config.toml
num_hidden_layers = 9
hidden_size = 160
num_attention_heads = 2
num_key_value_heads = 2
head_dim = 64
intermediate_size = 640
vocab_size = 512
hidden_act = "tanh_gelu"
norm = "layernorm"
norm_place = "pre"
norm_eps = 1e-06
positions = "learned"
qk_norm = false
attn_scale = 0.125
bias = "all"
tie_word_embeddings = true
parallel_block = false
init = "normal"
init_std_qkv = 0.0395
init_std_o = 0.00932
init_std_up = 0.0395
init_std_down = 0.00932
optimizer = "muon_variant"
learning_rate = 0.011
beta1 = 0.9
weight_decay = 0.0064
lr_head = 0.00664
max_grad_norm = 0.5
warmup_steps = 200
schedule = "wsd"
decay_fraction = 0.568
decay_shape = "sqrt"
final_lr_fraction = 0.0
batch_tokens = 8192
max_seq_len = 2048
doc_mask = true
train_tokens = 99290000
max_steps = 12121
dataset = "wikipedia_en"
MLP neurons of a small language model. Each row is named by its layer, matrix (up: input weights) and neuron, and shows model dimensions 32-159. Each number is 128 + 32 x the weight over its row's rms, rounded and kept within 0 to 255. Numbers have three digits each.
Before each neuron's rows, "fires on" lists the tokens most often at its 100 highest values on Wikipedia text that the model never trained on. A number after a token or word is its count.

fires on: " was" 50, "\n\n" 30, " were" 18
L2.up44:082125070082176129124133145125168139058140085113082156152094191224141135135087115175138129126147141174162068104146127127182169178046124133080142176176162177190130121087122116140097145077162129105106084162171118094215104148115120164152118137090114151159075120107152046173166116099130149108074179118111124080158154140126127165180102125104119135103142102123105096141149188142110108092161

fires on: "os" 36, "us" 14, " by" 12, "ce" 9, "-" 6, "ly" 5
L4.up209:204141160155133162159125144084107139163131112113086161111116104111089157093137195147182173122123152124160098084139123155123163113161113109156147114102158181180124155088113175141132095103206090095152159134123106100206130156174083127109108122150128143096129161121106133091132154132145074122070123142108155092094124112176170058083145088097126124168062076122102169126159123170141112163053

fires on: "\n\n" 68, "\n" 32
L2.up60:193106141099160133121174145116172134104129124100078092205152104158117099114164166185084162068131166193136115086184061130157150141086114211115178144115070126138113128124064081144123110108098116127103093182145101083114134140124144153156205108136100134126151150141079139114093085127124126104101143070140175121133098119166131139198181091113122138130138142129122135092141182128103135046166

fires on: "ro" 56, "re" 18, "o" 11, "ra" 7, "a" 7
L4.up506:190141140136102105143099124135086149153075131096112146164108206115132101118189105116185118132133113140154180135124068165161126122127111064174070109080153125144172130126114095137140086107110093127120168084120113158181186092101129102064112169168147056099176116151106161147157126088107099095080101127123144110145126088103169131110128067147187117137154077094099139168080079104142108109170

fires on: "ic" 95
L4.up496:121059102193114061120179141154123089061121098211084120102141140064096092112121107108154151154131116175128155147133089139152141123079118133145102106147119111133128049125174185141114172141076072118141094123102128173122124075125160188140141089153118085083174116159106145165086184147117167094153160096147133117133115175142145163180167179091153101065167133147102147203122105170107163116116

fires on: "\n\n" 72, "t" 16, "==" 6
L4.up40:138106164143113133138115129133128139177140112113147099139092126138150112118174127196111131065132142111182104091099054162189085102099154146123173147142041112152095091095137073168151097146152119132096082131131161138122087177125133118070129078135063203140175079175082175142118113169072114109150125104100104106174127133164116178102090167144151114131125145098112167094118146069154119137145

fires on: " I" 59, "I" 31, "ul" 6
L4.up388:154139146191162088150047142057120117120094128089177161157153118190144091115128112076141091141100136073211094144116145140187117099083106100143169182161108103176132109150083125133167138097111132133193119144116110096175111180129128170145118107142123101112137120121132062179132109153141105171086089077083121142119153155113116171184108153155115139106203173105117112134112139070130128144093

fires on: "a" 51, "ay" 18, "i" 15, "ri" 12
L4.up297:117150136110113075112168099155192154104124118128134152115100170098131140178081168148140157107147141148123182201114125159088152068113126134126145082151089122115146178118110171152155074119151142149090157109090151169134132135145144101209096133127109093062071116071108148122171152160173080170066148098112118135166117120079029127125094134123151189084112110098138104159124145142108079135172

fires on: " and" 86, "," 6, " or" 4, " be" 4
L2.up484:117110024180133161179144161105135145097125075160088104171127110166063055101085169134228141092139135177118110116133140106123143134066141132149142135190162130154152105091146140121170119131159101147150091088145149072148065101057111092107119158109123145089083171105099128108149187171130116138143161200153139091155154114112128109165113161130149117148168090086122111133131107095139136103152

fires on: "s" 24, "t" 18, "l" 10, "le" 10, "er" 6, "g" 6
L4.up382:114119090143133118125129113138122102096069126171125155130055176103090125158074107090169132167145174145136094132137167095186083117100159087170158171096094119110152159103120137116155145177176146155152125145178114142144130158123127170137104111109146111133135183155060143041097131175120070068116089187165104094140204146139125144109081117148213104142120136066129140110083139085077090132141

fires on: "ry" 29, "el" 28, "ro" 26, "ri" 8, "ra" 7
L2.up380:142105125102115121079146222042112115127144085167136173090142159145121108125162155132122140086103090088152187149169116100143103143134094087128183120133129173134119141118093132191166110109143122118089150094107075134157123101108099100109092147143098098070162149151133161126122147137178087134126132137169115087114162085164174101124185091101139173150078078135115144108084146087150110096214

fires on: "01" 34, "02" 26, "00" 24, "98" 7, "99" 5, "ic" 4
L2.up220:105087086166149133139131154061136168106161093114156099140113145122170071129111132160074150098119138162090096125116117107153084157103162142136087192119113120127146063127140074111066127135116139120079150114155169098123159105091172158175153123219141079110217172194174156165126126121148106146136111140067127137127075192083183119111137127118153098102115226134120160160121108174114127120098

fires on: " are" 38, " is" 33, "C" 9, "res" 4, "ric" 4, "ub" 4
L4.up587:136139138151136156135151145133094203087146116102167160144103188097145139106124214182130116111103117146142219149121141120159148120160176133142090216154128174092110108114123151136150117118050082151118131147113092143122120086140142091159118139045091121103151129088117090073093104088106127180047124172136138089146121119135137138110163209142177081101147124149132150104137159146189102171099

fires on: "ing" 64, "i" 26
L4.up440:115118075090132160159113146137145124149107090144071059114149116112126148107136128106203103095127099167178105169141097151169154170097116069139142103167116087105095097120134131136134100085126158123104178176138079153073140127114098060169110114158117095092140052132131213124149124140171157179132144045125147095197200189079121194137126113149123099119131127145116098151138136110132129088170

fires on: "un" 26, "ed" 22, "end" 9, "an" 9, "ost" 8, "ers" 4
L4.up124:145129160163160133134134086063129209111137129106129070126097091184086124099119129179176081132144092127143123133170117148162147099094143164183104126135174120081167132127135082129164131164132071132138122126227097127094112111102128108158120098097137156152076080128149114122154136134062097154096165057143167110162139083164165085129162187123123050108186149077138089191145069092155128123110

fires on: " p" 48, "os" 46
L4.up145:110122126166199103145101153147136097159076115124126118189180071150126127101134177112145127145140098106064113026152080075127130155113124141142076110065113182144129155153089128070145140119098098157151170075115088123179117149181093134155139082133102100170157113121128160126107153122099182097120148175092151112133095163162160106159105069095161113131202141187122142110162066143143132135145

fires on: "s" 41, "ord" 13, "d" 10, "l" 10, "iv" 9, "en" 4
L4.up236:134115074150130150111128140132161148104162158154145153098075115063128132151147100074131134107134171140173153055161203065085135169124134069165173177132175125174190083143156113093159132126102133105141113146122101120081138126096116136153046155118158107172152120099126127133086146137138154124105125187141169121099169151083133101112130074141095089098102094104122100067139152142105112131126

fires on: " be" 57, "pp" 38
L2.up562:122105083145146187122133162086060150110118124096048132100112203171109171161078157156103133115126145112136123045132183134207125140075090167176104122176187126137105108108210149101170126125142103055157128114124099120113145144113149147144137140107060165119125082095115095093198143103142180164119129156118160113154136154143135127092064111087133132098126088138158111127071113088158130136243

fires on: "ist" 26, "on" 23, " is" 15, " was" 6, "t" 4
L4.up37:169057096132148094103178108093094084152118072126062184118106077143113132115129177182111108161140119149161126088148126146166159097129142097053127114128132097164167121146201168152168126121182146193151092107131117180055107121127148108131073123092112110058090126074089129126142190134165133125134156164122117120157102124139173056118122107152130123104154130163158075122145124185114146155129

fires on: " be" 99
L2.up605:132077030141115202145151200093106132081069134176113140080086156172148150104142131139116117095167123154167092081147110139185127108054108127106176164213171143149159167107171143107162122131126161074137104149130074106126108125101088111170151097114102130155099125106124075086200136107151132131146160161145107120131135133112131129140094150118119126030160085146122122132138172101139135133199

fires on: "|" 99
L2.up244:141169129105120115147085163116121092102150168181109068170183123073092071133133114159091115170161115174103150063091138071091158118124125129070176160136140074111123162197161153125125175140107163143148125109107122137126127131157142132160154122107144131071076145174072109139113152087166175128157117089092157119107092117097186096115160111109112153095204120117119091123147134129183108087146

fires on: "ic" 46, "ion" 18, "ric" 17
L2.up297:139095140131153078131149143147119165106126127125109132112164130105139116189135158088103107104081097087076140126103080135113105124092126122121145127103112095172119114153146132199078149157069124133120142115104131132123098128123147151147116118162158185087154196167091200126141104183071127059084173138198095133139139160115113192078179081152138124139111185178189137171181077117086168089116

fires on: "ear" 56, "end" 36, "ul" 5
L2.up221:132090208166130134133109140128182190094114121114135082091149103149101158106079110112082121138160125099148139111102081171157069136092104117108139129183095161148134117130151107139171173143178140079119068059155136101113131149135154130072088094094150114138097113087152144116125140127149067158075108154115089136118173215170113101114161132194084147144130114062172083181080138137138136169179

fires on: "ic" 70, "ist" 21, "ian" 8
L2.up327:127074145105148114132173176174092109078109160160109080103124152111147105168127094149179160111122159097132086115164150154125109148117146157091129108156071147135118118074097173113125161180144081152168186202139108175119126104110128185105153115117153125119144121130128156166104146141109147094141161129139163136077149191103163112162145068104141118064134118135117159115100111143099141140101

fires on: " de" 51, "m" 12, "v" 12, "ch" 6, " o" 5, "ce" 4
L4.up315:149141182095125146112183182108115127118129134155099149099110141067199103119139198126142157138103140089124088135183145131146092137136122091127131148146084115187148117106130092135111123141127107136025161115117085114169121133121175130087138116153157096087162154042127139089129177109100117120126105175131131164105121170195199109117110138144034177106145080143149174123143086096148153104107

fires on: " to" 36, "ame" 18, " be" 13, "ly" 11, " were" 8, "ad" 4
L4.up305:092150079098133162139094177160086138189089193086095146119088125179139154154142107127149123093114143175217118121133104119106118136074101163131156161208151163134144099104151126107153144207155071095085110120103091168145175131134138068149111163165074155136091120117134038116162107163110215133126147142104113083093160151113153147111115072118133161109105108128093095160136110103084142183108

fires on: "i" 35, "c" 27, "oc" 8, "ri" 7, "g" 5
L4.up523:124144113143128118125144153106104082114092142158141144152164167142138144084112108127096232102107153168146114108143101099130166107157128211132141120094115146085163159146116164181117088124133157112152135130159140068131135106181106116141134187186081149136148132062132144124196145112172089133070185105151127090161153122121089111099087085116140111082110109115136154180065151122207100142109

fires on: "," 63, " is" 27, " was" 5
L2.up603:138133085114144078151149122099153167092186105107090135179160161158071169197121152171162161117113156145133177155126218183113094161072161103113132098128167121107096063119155151169106148124107139111095095107112159163138127124089109093121089163113143147119157125127129093119158126137109164164065118158067110154042108147139155095107075141104122112133160139071148137074122042109148164128119

fires on: "\n" 21, " are" 18, " h" 10, " is" 10, "ich" 7, " g" 7
L2.up364:122126102083148145141074149132155184065173117062072201141118136118098182108089118149174112103168119153133179173129056092070160132152121143134116156108118148089089152090137139110143083161122106167111125186121149079140130075170073214135129118198074133126172133115105141078119082062146172108041127115128107091154162168113141099106175156140122159133142135153133134128161137146117140150156

fires on: " t" 24, "%" 18, " s" 9, " S" 8, " c" 8, " T" 5
L4.up572:117177113141126121122146149152112149159116129140081151041120102157138180132153108107109155152115117074118153123158147158108106115110108144092149120124150128136129122128060083074147137160135105153161070139112150120162126070179166122176160179095081170075100185148133137135089104088111107098145182161168175076185134145141142091066131084139146131070126153129115163091186180072136138142079

fires on: "end" 17, "ub" 14, "am" 14, "ound" 10, "ate" 9, "ear" 7
L4.up114:061123158179180157113118114148137164151160107187074070129150122073069165112154125101122092080162149143168143106115124149172112090084123114139138158077121104179109059115136117132115178083154095130112106148144121221094177164150096141106125095086134098145130143130126094103138125115110141088124099117184141093145150173083148150204112132160126096148094099069118117179055155155149166105138

fires on: "e" 29, "if" 19, "ate" 13, "om" 10, " " 5, "on" 4
L4.up312:113067154140146128136129139153101084073100128090131144146112092119190087083130133100149122058228095148130142116186099093131133092133087130133150158151096153158176106137154174123200137140045151130118153114143083187113116122107146098155093114158095124046145117120113136084200117105113120186078127148114101118095084094148087140139142115165169151187148082096179107139117112157146074171162

fires on: "ly" 44, " v" 12, " was" 12, " d" 11, " is" 9, " c" 5
L2.up174:148107114117167128133158094138129126122162157069100149140177146175165159116094141071077117137129140086138155142117205154146134102082107141121118090146158119145147053152190134152194137141199108163097080102119089086128128134136166129134097192101100135145127114082094079127153115123123162121061163142109116143141125103132104097080146050142112096100116139160115136094164111168158146085143

fires on: "\n" 75, "\n\n" 25
L2.up519:196142107117168099175133150142178177125117169119130092159135117086110075160104122141098134097139181140149122064148118091101193108144155098074150144105117119122149115125185155152130140150115167172104084043039151099106123099158120123123215139158070134111123159161125148122131101139141166109162043160114119097127123091122168100148129080090160202141164195150147081119125159142145167075160

fires on: "n" 17, "ro" 15, "y" 12, "re" 12, "d" 9, "ter" 8
L4.up225:112188089128172146095125147063154071136132079116122193198125116107183096119151181136108152132104097144127092151127119134167138137138093056131067156108126127147146157136139080155092110116120084074143181150126143121162145137084086141096173190143203127168116118143140178125139193033138146110103092119142137125084102154159195103133142075112080149154120089152144116109090078126158102093122

fires on: " s" 37, " m" 36, " f" 17, "%" 5
L4.up167:088066140148144108133157124081100131102102148118176156093188114131074109145094097117097111153146190114172173113140116142101117069130127134087093164134137149105119108099108140114220127139096134182175107158095104121129157089143161066112107091135108152092098158112123136097148093125121148123156152181175058101165084154119122154091128079129167117091074152109078132137180157136128144101143

fires on: "on" 99
L2.up216:098101120128154134049108095079132095096134126088156140082127135165122172122123157189130084120065086201139119146139143101130119078140123100099122091123061163166163147149132142119092167054111125151127082187131163095146158135145201108126115109080151145111180108143147148140102136151106147181150126155128082152177140091102119164120088102118112105134145065136163119087091112156068163089199

fires on: "z" 23, "t" 10, "Z" 9, "ers" 6, "s" 5, "th" 5
L4.up620:144130090173127153128079132162094132195177107112143099172129119138174143119194162160151071113094131118114140111102095114121107167139160102214117125145139098138080128131155140110117156061105092060121128138146076139127127132065138096096158111184100099170094191143129077082155149065120145125148153060072105179195116154124150091081099123163175176129159126137099188125145093113084195114142

fires on: "z" 98
L2.up585:096150167153131134168100143100158104168134111128129191158087101111155120121112149128148113161076068201071177105110132147129128162145140186140142039141168123186087096081202136131170135078126106120156136102129173107114064093104078099112105117152129088113125118121153111090119134105099073081145194114080087152125123204177143103145154151109144125122140100105157122141174099114166160116144

fires on: "." 100
L2.up554:199074196187104166147156110140139096073096144176111100096099149124166099165132141068097130096116100128116138099152170098095094117172121110140137109112177158093137140121159148155164136085128143115157144153111093159121131150140134102102079078100113108130090150129113153140138135135192091122079095171105140161152184149118112112139114131103152146152114124137112129116186096154152117086132

fires on: " P" 71, " p" 25, "P" 4
L4.up257:122135162127131127070092193167196105124140188112147139162152091102136106127152179088128147126089077126097106093108129151135166101131088149159123119076153147151118155058097131109177108104139020160114112060100137144050091167135113176117092134134125140128142169148150185178124153154146136085112158192121112119142117140187119163092154101086097139141128178120167101093155130180190133063132

fires on: "e" 40, "c" 36, "ic" 17
L4.up543:142143230166169152128163149100062144096086162199103147085100117105118168113126147163194142145139111109173149137149110164169099133078163154103108052128107106140126087068076092125062144112166062128151159077143103146115120083109112127105151143175160070144140099161088172141085164156147139116102140166134173101178160118126101135132093153128161147121135099114115150163119164164164161166109

fires on: " a" 92, "mer" 6
L2.up90:130086140058152107069113081098139112100129136124094142139083173148169062158136114127160139153151138111201178102082210156201149081146172157134162093145119099084127077098089145101099094093173129178133105134118073118105090177176094164129147159185145124153123150118141157148130106153034111143102112131105111118108154160104141132117180164100134145173117138067107105114138188100135138097161

fires on: "\n" 88, "\n\n" 12
L2.up398:168125096120142133093118149148177165131144160105101133175147147152148176148159099114148124040074182099186094148144101114095149056151127177126183070100100174198097168173120144119104125155098123073084110189127113137159146105150118140121135121107065101143144104149121146110123060154073138100069068135162151123171108169174157124182124087152136092125052148104062135096111126119146109140139

fires on: "end" 71, "ost" 24
L2.up460:144139120112176144164163118062166180108184109169148109132136126116084173121134125157121120112162121143138117154126122206145122123129125168177118160069141114178060126148144103130157130160143084071100116120208153168045092135153088118091150089044087089148160174127098079109145111104088122100131113065150112126127147126117106084115114149151085115144110172107103076174097121174149163173146

fires on: " I" 63, "ir" 12, "her" 8, " U" 7, "ter" 5
L4.up334:127134110141109127079119168088104135127139105131130191147073130111130086095088070092146133154177117120154106130116127176140151109143126073213136169147033135126151105126173097146168086131116177136117147096086165126165071152147153161190168078088128132164100107133132138124104147140062080135080095187097123132152133141152157143117165171110085150097188152085180092119135185106142057157137

fires on: "ow" 96, "av" 4
L2.up296:136113153100128114113057140192130095092092087173149139126108129100140163072108117089104119165096111146103132132094112176123109102088133157138120173176112176094126204100152170156207132171165073097168136087142167148165131137133142121155145106126143110127136087063148071157111200168134138115113097100098109106109199116157160170070131057111143082137103131123127125183072139167188118102144

fires on: "an" 47, "iv" 18, "ed" 16, "n" 5
L4.up354:119149132115098138141123109150233137139158148125108117114124125079161138097080118126199153109127070145177081095148073151127149138043162160123083165152098128060141111129146134140140085108153110118132129164157116124054111079077087119144141173116094179141179066099196191122129082194076129165148138148121093169152100130101167111119109168110054056149154128150114106133165102170081082155165

fires on: "er" 31, "e" 30, "our" 7, "her" 4, "Z" 4, "he" 4
L4.up621:200085111128101114126132101136162076084145131197138144124162106118118108074077104116171077187113088143120199159159164154154211121101069105157096137114133144145098123080136189099112124074107093152079161099104099192134126154070203151129093181113141066122128149130140122113088146166082166159160112112079077167162101105159185115170113140115126126103148103152161143135085140096091095146151

fires on: "he" 33, "ow" 25, "o" 10, "w" 7, "e" 6, "is" 5
L4.up272:099152136156132056173128147157126143089133142168109098140190065163158089124082103129170109166086120180094110104077107147118123093122086096176144099103135187110102110094082114116141143160108112187114148160129102133129104170119133134155086124117110124159179155159136121147186150122086129127120170116121155123134163162122140060166126121133130125098119163123121123119118152051143105154154

fires on: "ig" 93, "|" 4
L2.up556:110124121158148108150164113084144140174074154144113059180173103158124127098182091109106140176120141150203122118095120122142138141090111128140142130147131097141171106167139145172091159132149085111112087111124087126135089168140125113104077138158151139053112140084076068119084127111200150174123142182149127103178096090083166163170130141106142091150194148071068107173160124120171201111096

fires on: "6" 28, "5" 28, "if" 12, "4" 11, "oc" 6
L2.up25:150142127106149097143124063129119125055128095113110112095153092160134137160121174105124105129198124128160121120085143113126124096133137171121112121161075179111081137122152087129106157134125089147108151144138144136152103142124134131132121112184137135168128102102136163113170110070085061104133136053131200203146105170155088148121150056142107084196135144195221132064115093150170133144123

fires on: "if" 100
L2.up457:188115132147132183128136098145111160059096137075097121092142124103102100132149129108137086112210113108140174107137141067124141132181116137084159180170141123095120149109145127089122140167113135120147158187170121236135119122123151129134099102154127127139145109139114160093129078057110112143154042150052104140129113122123067143102122093116154106106156150189178181076113085120174135147134

fires on: "\n" 89, "\n\n" 11
L2.up604:111117076118093146125071126088094109130089089087163126124125175115165129119187126105124127104057105142123057162120106168174150124218205085129155126141109135132153131098100089183193103185124129139109105113098064146141127140124099111152152179165141135162080134128121151121111119149172148100169125100152159110148123096064141119173151138096106110131132155138157057146127148184086090122119

fires on: "\n" 41, "." 39, "-" 8, "\n\n" 5
L2.up258:199122125189126155116146156103150133087145174097098112049062177094118139107064125113100077081148156117125115132152165096117122163159175087062181090107165098079176146093150126106119135114155120163184092181124083137127153163136167131124087102104112146178086173129135138103191119099188117133131099168124121142197095084092120089128136096090157121129104137137169161153126080203145123113096

fires on: "t" 48, " I" 18, "I" 11, "ound" 10, "ort" 7
L2.up112:118139155174154136137105106093118159100147122097124202136144142145115161109125113154141049106085112136141138090054098151144116113142131108202169120157150119164125061186091068169122116116115175106173108099158123155131136213091145218131117106072152155070101083111098119089109126148092170120117095104135200143122139109130088087130155112094149122096165157121144094133148184120117140169087

fires on: "on" 100
L2.up538:196094194108148108058104123099103134136121147134138132121164146141132130053144144100113075170060068118093088142104153119126142085136142170114108117160098125181165140115092166093182133054150107180130132075136127056122096178104212140176146155069105162113113159128148129143109112143117214183164147157135106148136145098144131146079126113119126104160145118137152107108087163160137187077207

fires on: "om" 32, "ork" 14, "5" 6, "m" 4, "6" 4
L4.up292:166067155162175129178161157125133080140108163088066161092155118142120101153185160126137101098046182100088111151129160115155077120090143150093124132145083097069171166113106106103169129087164134122111095144091137116161096159171135166113128125140148096135116192097178177167104130098146088117141196137099156168120138124170126137097136121105153177198160049154089123129100089151097126172129

fires on: "\n" 90, "|" 6, "\n\n" 4
L2.up322:091183124093112135145083110085168124086099154246088075201127135046117051136108093152098117142160124158135176108105155108094163090150125090083182114099166095081121144182152165098102137149132182165127118056110117126125183128152152128146157154083166145098085154134098137118145138127155144119120112087090141154127121115118137105134174067106133164105174147143135105167135109138148137106150

fires on: "c" 30, "s" 30, "in" 7, "o" 5, "g" 4, "ir" 4
L4.up61:120184136148146127085126074139168155131124115170169085101161204106160076066106125137179129113108090134190203101081177113112116123168133086187054163160104054160142113114141093101101133129086091099133178159183153104119164136150151118153095158138120064097142117096173162110178135116144113134120098140147136164118158110147135124133129128102089195131116092108161138082143133094185121113133

fires on: "a" 18, "2" 15, "1" 9, "i" 7, "3" 6, "ou" 5
L4.up490:201101116097119089066111121128223165140139157148062153085133094113100158107172065080155130152169105133132047094124189156112153134101129140097156122143135091113140164201153140123144103077169138101161125122103155188105139178149110088104092122114206118081152126099146136106137115138201132179128098095101067148152144110136132148110142073089133082138111080079146157106112097154129132085162

fires on: "ow" 99
L2.up239:112124119112140136106120093150130119146111109135150140146126092116111099095106069090135164143101167150138093172049084171159154098154129082159098152152138098084139123120121192119148076137192150120128151152102129169112136128112090155150142122070123069144132066066143090131148165164082101126146149146094158091186119175174131214146159138105150141161166169155132091191119187121132100048110

fires on: "up" 63, "ies" 13, "ity" 11, "ions" 4, "ame" 4
L2.up300:168115160148095066086157126151073166146112123143126137159189118089100146080190099108125137150163079178115144108151151191139074168107090143090176169107125171111101134083134098135142114128101155078128102161180022117074126155093181107140147094168085137182153122142084117124119146119088138164171059122108118107131102144171099207093124122154117078173166125129101124123136117118102154162118

fires on: "y" 31, "n" 19, "mer" 17, "al" 6
L4.up309:143190141119162204105166121171086104143172107158107124130125151070169127115147127112112086098113135112076171177125101131142082129143174059117088071101100085161092116097162103132121089074108159152148164165111136180171133119104098163140132122138111135145146076117170108141118171042089156173083093104132154087105183119157136155081122161104157103194063194111111124147156099138157159120112

fires on: "ies" 47, "ation" 17, "'" 8, "ions" 7, "al" 4
L2.up309:217041089144200116079152104112112182147121098099121169137158124147159127099112112119141049062220110148125097083121159186129133172153098143145119143104144116109047152137152151175189082097111124116068084159158173101068101128120166112157148156157125140164138141155124129101092110115131109082104116098088102178065131163127103182091126151126166148150094156141084095146136180138143176102160

fires on: "o" 43, "u" 38
L4.up108:200183146094119161092103177077132182147118146157085124179145148130160087121152123148156129102086096129126137131083132075115175161120154135098137135099175143125125200124074177174099098108198137113157127118118071144143130168074135140093148121166104152142141124030127117128112128154108061136122102100155059093148122140130120162156060178136126131099124109166131199136112090070137193143099

fires on: "er" 29, "z" 28, "re" 14, "on" 11, "om" 7
L4.up445:122067114121132133121045172054093128116079165096122166159147111094141155158126168178177116153062104119168166128105156123137071133101134136131124112195136125161145117120188108097118181134081124070163079090114103075120052110158147142104130128153118109112138065131218146101120080143153149124153129177152167140071100125130150132086077132160126175093158092118118135149161135150148185182144

fires on: "g" 18, "m" 17, "v" 11, "C" 7, "it" 5, "c" 5
L4.up105:117121206133168169096112163126102147049184139111134171139092125151165173085158167054112157138125116140125115174132106126167066101152183100128072139125080143169133156084115118121180160130089165092173170156145117118087133118114152107175142132122157087118175138108087121106104167087147132089119144178134117143138127065165123066112138143105121178120161089102141089118032157103127109152124

fires on: "," 100
L4.up88:145144094134101085151130190125153163100152123144118107174102109124097101193105146074246131072109131148087135099080152136132069124114186059112061183134126132122096146104146169112139110179105126198161108104136148100129114124098131144120138164120121121084122104148118106136143162150107115126101119180124145180091085140168123150123080180120141090158107135070157109126106093159155154093101

fires on: "f" 44, "if" 37, "and" 5, " of" 4
L4.up223:212148090144118116081093088148124119099111143078107049119092102137078123121126049120170118137116152108157117148206140133173139093139112123181105224111115140091123191149200122157113151143105073157126144103124107124148149095107104077177134155170179123112221099165134171154126068145083127166127081118120113103101059125123102114126130089151126102188151142113110140118084130077084130181136

fires on: "m" 52, "et" 15, "b" 10
L4.up16:125161100097138093147181129154076146114152182161160107171144069152115118088164142163080098154063127092114054165134154124152082167137134190134164147126148096176168123147112153136179086103137211167078114132126119136107132107121147157087115115121121138131171120151172188110148100089129138102069220148120144109085116160124119119087079115142175168150151159137174144114070078085113096145137

fires on: "\n\n" 67, "\n" 30
L2.up616:207085114067126135090145091087074148110142163096150128151123162167106147142110112132114209096163119155173110147173125135154123145102082121135210194130125118123180173132156119128151080137128148144125124065174106199136118122121164137130157101080066145135124164138086104110117126126155162095095120147088111165124110062157080186094151138085086135116114108123113079146133199176053119061120

fires on: " a" 86, "s" 11
L4.up132:141158107143165162063136087167139098113086112086130148126147147065123021100137120124144154144145167109137122144136166118137088108199109142123110123135127054188105138138119118117126085061093129130163147144136074115091138151150103215167141094184213101168065140120111135112144095108130145077063105155143105111116105117137163157119162144117137159163106133135176097107126083110189107098116

fires on: "I" 64, " I" 33
L2.up265:112099142194101171182089079079117141132118072123140164128104161088126108151093094112134158186094126128088105135117145137182120114106113087168175088142159132142168086112112104132191163108175198098119122148164146160143125121110150136164168131093130130108137154141150117129107154133094176142127103097118185114068158124132142120149116161112126117132150136104150170152077148094058113108104

fires on: "a" 72, "ra" 19, "o" 5
L4.up613:171142141158115142083152140096111150131117156066115135090100133109110114177156161138205083135133111168146135124083149121106172133117089190140137111080171134141106152135098138097120088111103099150111120127092100147140112156101111099101134127214142138043150169154134142105175139199156062190086107154112069112147132115170138107146092116195112135168081080116122141098118088117183132128155

fires on: "\n" 99
L2.up65:130124129129181115079106127070109072190073157120089187150139174119159113108114141122110076114091147124167081153179113118157189153124148089098141116076086152094186094118089187144148160117200137133109091137118103126141122106140191130126148218099179191138108158117092144123116145132113167148123077091119159119133160115091083067154133139083084136096130046091104128093134143188097129156149

fires on: "if" 32, "ud" 18, "ur" 17, "ag" 10, "ep" 5
L4.up522:172163191122135123150073092146153173101088076112065126121103102119145065092146136073081149100174145118101167119152152098148102097159113134092154103149121172083081132148126162141102132142155047152144147121113131191110105133067171097104170138111100176050106149144125158154142072097135160126204170084116142081152140103110185145177160154127086160085101166147171153118137094176144152116118

fires on: "up" 11, "ic" 11, "ir" 11, " r" 9, "if" 8
L4.up586:165119145089132063084151095176131176170146152074102139111141155107151083152120162124124113120081116116132189073174141131135173141068142094130156136186115110122134130139115115123118156159093062129194091152120090132107146133082132122130178058144128141142147140178134093142136104118085099127118111090058147125111114128178133185144117113087192081136151176139138110125115047095114085171181

fires on: "on" 74, "ist" 10, "ing" 7, "in" 4
L4.up313:105101129131129162127115117185156167164130111127174085127101116132106156126103087102154086118150085141205111175127085142132135154129097084094104100137063144121069192108191090103159126079114115136096117188175082128090131166141122138130068119137148132134180111163092138156124138164098195141133168121078142209129063091135119135100110118105171103162129121133125113172102143095144100100175

fires on: "us" 22, "as" 16, "ic" 16, "her" 13, "ad" 10
L4.up294:100036113077146068154147159196086129127164148148139115170121128128140150127093074091194139139104108134097090088151105139074157140140084139156086078138092153097089129124131099087152173075169116153113155173091109116115168132055132167139110116151086146100143141111108135157126147165116107125116130039152153097145119175183085158125158172162119129108191117158126101109145150167145089188118